Weights of a small transformer language model.
Size: 10 layers, width 576, 9 heads of 64, MLP 1728 tanh GELU, vocabulary 8192, 38.3M parameters.
Architecture: LayerNorm before each block, learned positions, biases, tied embeddings.
MLP neurons of a small language model. Each row is named by its layer, matrix (up: input weights) and neuron, and shows model dimensions 96-223. Each number is 128 + 32 x the weight over its row's rms, rounded and kept within 0 to 255. Numbers have three digits each.
After each neuron's rows, "fires on" lists the tokens most often at its 100 highest values on Wikipedia text that the model never trained on.

L2.up1691:074185188142144119087188143107091104158151161090188127124124109123122115165158110074173190125145162177152089153123141142107119108148088110130113109133146131086135174177138124123134108159141162142139157122097045146138127115160157129191096047149155152072155111113150126120133122213109112102160116123152134169119152123085137077106113115108125094082122154121162154107136145139164092087151
fires on: ",", "\n", " and", ";"

L3.up1647:125088165148164117119071164237113139135159154152075130116154163126101121079124132109135128120145132113165104099160122132142125108134108103115114123121159140093115095156083107136154055158122126152148124138158167103074181184122107116099176134102120139117176058084131125180173109174137084116118107102160114097067206106110140143078187150107124094139086131193128158140118130108157086111113
fires on: " by", " up", ","

L2.up762:114158147119132149101098122085148032110143138111167127093104111096117179123129111138113082102163138122087084110122171142132159074134108152186123178158107109166087149080150119107118162092115141115172103111152100109130137099159112127100131096047115141153113140091107122082119109134147097096124137115079132114149108163142085077164090186167138110143082116153097120090149125098131140147163
fires on: "oc", "ar", " |", " there", " res"

L3.up480:139121162151126123142133168119155167121155167062180108098139090166159071166123066104128093107141163139151088083070160111128124125166107083149155063075147092116115122141136101126127075122097124140094126120160151122159096124107138153096127129122110110062147118110089109088172127134188112117153077103147085131146133169117143141122169150113103101121075130080150152110178124144180129105107
fires on: " and", ",", " as", " up"

L2.up1142:082139152107078148158116159087158147159211149102046104102152099134123121115053185102185119096172147123151083141118106122153116125081112150118127115155122096086114158101124136091126175084142119145141125075144155184070115063121123138178160130136074156123139074128169141150135124146131104111122138163104089139087108136085097135091035146120152058101128110129092084123167112152124113104135
fires on: "ut", "imb", " Lov", "ric", "if"

L3.up1621:190125138079119097113153160098183083157122104109179097103128130188098149164112112110128109125163109164147152111179150089122093152115152126107120114172144072110154200108136143134153137120118176132190073141099160106091148112076107155139149148123186132077124105112134166146122112085094149126202032126149150142185113176095109118104089109115113184089082091129122145112140181236095124167160
fires on: " of", "ine", "b", "ile", "ol", "it"

L2.up673:145092149114145106164141179157150123176076142107157144134123123150129164130091060090087163039119120190082121105100086143081130157091146187165150095121084121178120174101124166109134128117165084119114101151158153161088133179118163153157100161110081141133160142155124067113171152186121107081139155097102155084159152123120165102124131126116146090121168159098144080146079120101108096157159
fires on: " Y", "ly", " time", " Ale", " capital"

L5.up437:175146095202144160129146087088123117169133088116135148110168126118131080119111133140179145120109162122166077097143123110141106129066157108124138093101108108121136053121093066158174105138083115184127139088178136109158117169172068107107125150149109109162129141106115080190148120076092131154121159148122138155117150171123087145106111087097142141192136056135124116186104150153068139084129
fires on: " Al", " al", " Arab", "rian", "at"

L3.up576:150138169153130130109104097144182069095138132115139171164180149191135103148116103098147131138103147103102169168090093156133178136028100156110143206126125212127201108178121139158151088128159124114140109114155118129150176121191177161096106096150152136154132133086119053184187169111103117161148109142078131160166117047164100098176092103125129145174121102134156073134204105123170120120160
fires on: " to", " with", "'s", ",", " the", " from"

L2.up976:186112109131140089148109082162093111095145152099147153083108129170097108088093186133108131215097141145122084123204140152120169140150097068130111050140132173193121112082066147152149114112108155142136147140154104096123170128144121116139184108101082093147096070119104068129177088119124106128097141101139111075070090138149119109134166128126101126131145081115140123107133135152136099130130
fires on: " that", " what", " ad", " That", " Beg"

L5.up1623:070167120151134135126165116129111103160122105120084111098151162130189187153150150141114150103114106095151087140186110112147138140113118126117125099179138137116099158124120136111145149136123149080155132132151147102100152169108081103127101103102154085170169131125100114145155121197123140159162106112118149129054168073196125096114105069126160166100094100113098103113153122192142128132096
fires on: " L", " close", " exp", "L", "p", "l"

L2.up1136:153191145107133170102142091098086098159176125144134125153169112204081080129117145148129080101111096122110128083142099118115086129105115139117128152126123154106086133128151153090165147174090131137140123145137109068058126152151124129158117093155092142157117124108148114086162134116100124167111099068132107154093145106169117160123144184120192153155088156137103109095149086223069160182071
fires on: " L", "l", " Ar", "L"

L5.up960:149124068104151065171172132113172113088139243067156142095089133101131088076107115166101120101177105132124135135115115222162159114116117092084114129111116108124149094137102175130150144119137116155111128130099098114167160123190112165133126099082127142120124132139137096127129103180134124112123173134174141100136122140120114125127131130126132130110102133174105160092171150107129133151086
fires on: " that", "ug", ",", " been", " was"

L2.up1468:127077196141111142122125138082147073147103124119156148069115209132113150090149085181055116103139176165152109126113114070126058101170148123070134119111132164122137098097104149145124134159133117142118114087141109134169104133116041094115131153133130103096195130087149097156109104106079150134166061106122092140110148096162120161101107097082085107174124103076102133145151146191107121118137
fires on: " of", "ine", "ent"

L2.up235:133092118150119124171106117176114125107106100135200155173071114072215151178089086097093079108065100130153185158164142125097135093155113116106101147105125135125113156139116123111131157208121137129116154125113158141092136146178153181143108114114059135088110082207106113112150132115157124131091115114039105117127140159163134163093095088103103111096208138142137098122165103086114115117157
fires on: " re", " released", " Released", "ill", " signed", " Racing"

L2.up1649:112123093091080100154154125147077163161147113139098085113102152154082091095180158100151103110115204090133145161169153101134158134176152068140134163148163123134134052091071121099104117128084093121112206147220128131179132125101154137117109117168093136182123120154124116109117130153084167185116166121186109188161152161160069097130117189101112197159108121145130107168131131107182077161118
fires on: ".", "out", "h", "man", "-"

L5.up938:140119092124152110176106154133178097094096148093195073181086104092097135119119107037131138109133128100136124180180091123080087141149100133113135128164143129138173161126119093122168106145156123142169086078143175144120131070175171177107083154140139142112120111139151124144133136125135151170121107163079126130099163102166118066165099097168123107134139096178102126152153204098131141085171
fires on: " first", "ib", " top", "ip", " debut", "op"

L5.up1076:104131153140131138128119124165164116087108130103164165164080127135152114120134198142104087153071181137094075106148182193123146096116107182124105182156097125141027108120156176144167147061168109087166078127120124136158108099100158166109079118112114110183128147159113128143154140141079146090074142125086163141142181112110084121119079133098122086173073113203147136085165153104105140093127
fires on: " gu", " ", "ock", "au", "ff", "and"

L3.up1060:136057142081152086132185167187165138106099105137095111180114197123157175164087210136143133129115116228136138115110132126071125092114126099138093060141151122134151096129146112149128102122102157094154145137096117107130090135127113159122162135153094110202101138150182108094163062062142136154129099115177148157086109136089119112051147127093128076160139144144086133153085168158139149110086
fires on: "%", ")", " of", "9"

L2.up540:139138118170138111056078167115148083067121105118170138095127097134118181144137167111143049110104128129063144196159091145150125119108110156176122165152076107113100135128110112152139103119118116112137123150160145113134152123126152138163186136136140101141110094115144063075102099206123120122092153134080108174183117106110116176116140148144147076131128135115136092176111155111176164112122
fires on: " |"

L2.up1046:148150073110127093070050143115074138121134138104102147170131166147108086130121078166145094186159172118169137173109136087091149168127125067067105162152123194136143072088115106114127169151127082101176113122151109166110126074132165159167157078115108108111123178103075146126119122108143165131131139143148098166105120125195097170187124106120130149111146117135138087151123186119149089103100
fires on: ".", "man", "-", "g", "en", "'s"

L3.up1274:169069101103091084143168149089087153154165141090176129090131171125173161186162113090127186090158121152192118118134114087129115088162102089137159129145096192110125153135116084162150115106132164102161056130047152165167098183132146166156137170097123122127144198136128135116157155129121121122068133068145122137124194121108115130150114128132197053128174123189116074121134137132125086080155
fires on: "\n", " =", "°", " ago"

L2.up360:161162138116101104156093097149170129132177135136115178112144151143123135108100172096086118142097120058139198208146088128118149162131195157151154125109117124154165068141097154140154099164154132132063145060111179119209185101132097172152158186141185083105152104139096121135114081102070151131180134120151117099109162173151146154097164124114098149105074093175102048167130157127083113106176
fires on: " an", " An", "ir", "An", "arn", " Mir"

L5.up1687:175143129158089124103143102110186169138156160108152136115118156129086076077133165150156133097161143127085123077160159109159116139090038077117137104121157061157117096065133061120191165152091103183167100059125119144121133177137059173196164170097088087183110085106154146122149170114131120149076177115089131106124123102099114106164152185124091145113141079142135148132107158114096103177140
fires on: " al", " e", " bi", " anti", " Al", "i"

L5.up1388:107157141112119137121149138086143183149122085130137107134131161189130138101151117101112128060095107110170135085155104109070131131083163088171122181126147155181208154167163167145130193166107167125122153157144054146086101169170144098178034104096147135124083169138103118179144148133106084213136142124085138134121138207143126100106082143199156137101115160135034158130085156118145115146165
fires on: " F", " 18", " L", " a", " 17"

L5.up1473:112176136106155000140109121145080088075124181140158149120161117092214085147115112046124062100147094153126105116116114151159144116117181138143115110088100103051130142113102129168092128113091126122150151165099119152158108136152117131097174141135161115126137094114091178141182155137096113084114107109128161135131098117189126179112145104114154113139175146118139125094101139072131136138112
fires on: " the", " The", "\n", "The"

L3.up1180:134108147127095181110104117110170141164083091142083144034098103169097186094103060129145102135104135100171081169110135142098148190157133053101116085126128136138140108148095093088099110153151139108138104153221108112107086121205115104143106080174126118151130121122150144167129075133166118118176126118134153085147189112153113167100151126100155150115117158111128118082129142139093142095108
fires on: " a", "S", "yes", "as", "ast", "."

L5.up824:158193158079092105069154155133129120164143167068116154148109149126173139167116127155147086145138101143049168126075112124138131170099145158155133083143094154162124122170121163175133077141129190177157129175170126147103124095092092149116166115098155102163116159110153056142124131106164104118193120147156097133075067119126155110108141146078122143152101089138096118103062091111157132125134
fires on: " over", " than", " ent", " Over", " about", " had"

L3.up527:149145161126112129116213158120075168114114097142095119124082119172147105111109147129117136106142105141146127097139111114115056151130150077145184127144148112068094127116103125121137143113162167145113204089145187123146093136147147120104075115123169112120066170094152111151088127150104132176139122183152128137158081130114110103160151098117100122135134130120133139032125078134112102142102
fires on: ".", "g", "it", "ad", "l", " so"

L5.up880:125125062140196090118135137140147140174119180077139129128122143153141166161163102112087110147064101068149115115143100194066143073147129136187107146131196121130167106153083093146217071158155134128117165153163154172155114179132147168090111162154146107150128106132126090157150164128141085139200169096123099125078110153121098059107120160103078118101101147144133139133136175101125099146071
fires on: ",", ":", " by", " ac", " for", "ir"

L3.up1393:223123144149143021146121162131183114100073166143117127090120102121159144130151145174117073185097135117066147102130120158128100150135149091100093123186142218085107145181163119140135122083068176118131153084099158137142124143153097160145110108154132162090066118128173113188137071122118183100130134139132133151077159085086183093121119102121152184155141100114131150134166076141178115120117
fires on: ":", "ar", "il", " record", "er", "it"

L5.up1339:116132121146130111115105090123122087084186102198140114103194112145154131152131176161167109152165142146122183155160167158135088141087116147102177107138157096162107112111119153091145148099152161111074162156142140096105175114112125143135136103042138100175153105117069126203179146138141092139109162103159157098176183138115105174091108109128148113146117119123121118121122113178126131146091
fires on: " cl", " d", "'", " Cl", "d", "'s"

L2.up289:174106095114186098107120171156126095131160090124155117110119159197099076112117173128093141152129100129173127140192109106116113121134129110110147121073091167119071146074089081094166138071094079098134102120137100123203144156167104169105120159123134112113107137111130092126184134152079133164150119131098168120126153103127143086131090182130128089116116111138157147123131156184094129073137
fires on: "ect", " of", "ult", " Cult", "ort", " throughout"

L3.up206:134151147172098032116183146100148084139115130116159081140136176111108097153120168139182159108103148091134174127170160108177096164133105160087111140123150109167111125142151089109165115134081105115125146132166083114123131137125128089085152119106132139125083142127114126115122147126121163167152125137151169104092116133084112148144140086135093127092140139107138147136138158172180212128129
fires on: "b", "ch", "k", "st", "z"

L3.up759:108090053132130103050170061141182178144148147103109149127173125088145121099152128156108092152113126151097097114094132101158139093084126079099142105119099132108103081152161153157157078081120183154148115168091140112090113129078099132155119193157125154134091148092191128154107147116125102145102135098170129139069110129124101160130185136142133121116154166170157132114157189177147147142121
fires on: ")", " other", ".", "%"

L5.up1298:127132158139187192147123104158155146129125135055166076181079102143093146151142104132170170109120113154108184118093160185111147177110093133142138140167148153147205084176117126128134085134152133159152100145153103102136135234149178151124076109105207228081110106184117101133211140141136101106115106127089116124146113111181134110083153155111149139158106179140112109120120102140069152094109
fires on: ",", " season", "—", " to", " before", "s"

L3.up266:138175215094183106164169121134207116130138089154128140085061188091154093091105114120068167128133129199128172114108074092115183121130119092111091076092105103147068179118154169130134120124125148113126106120101132148055110141155161156189139185165085182139128079146098133146152086154128161156176184032093158125132124113157109091100112134164139105123134126079141186205130155136123156135156
fires on: " player", "er", "cer", "uc", "up", "ater"

L5.up1556:117129103114143157164137160081146121148148134126116189084149140076140099147066061054146068110128127127121120084069137146186107120108130091072131114086136176059099154082138105112136092122132147148125082140115118114149137093161176185060132129141169143159143168162141128110091140091105140193172088131118093168119110162062164170164116161186178141099108124188117134095179152102090136117117
fires on: "m", "M", "e", "w"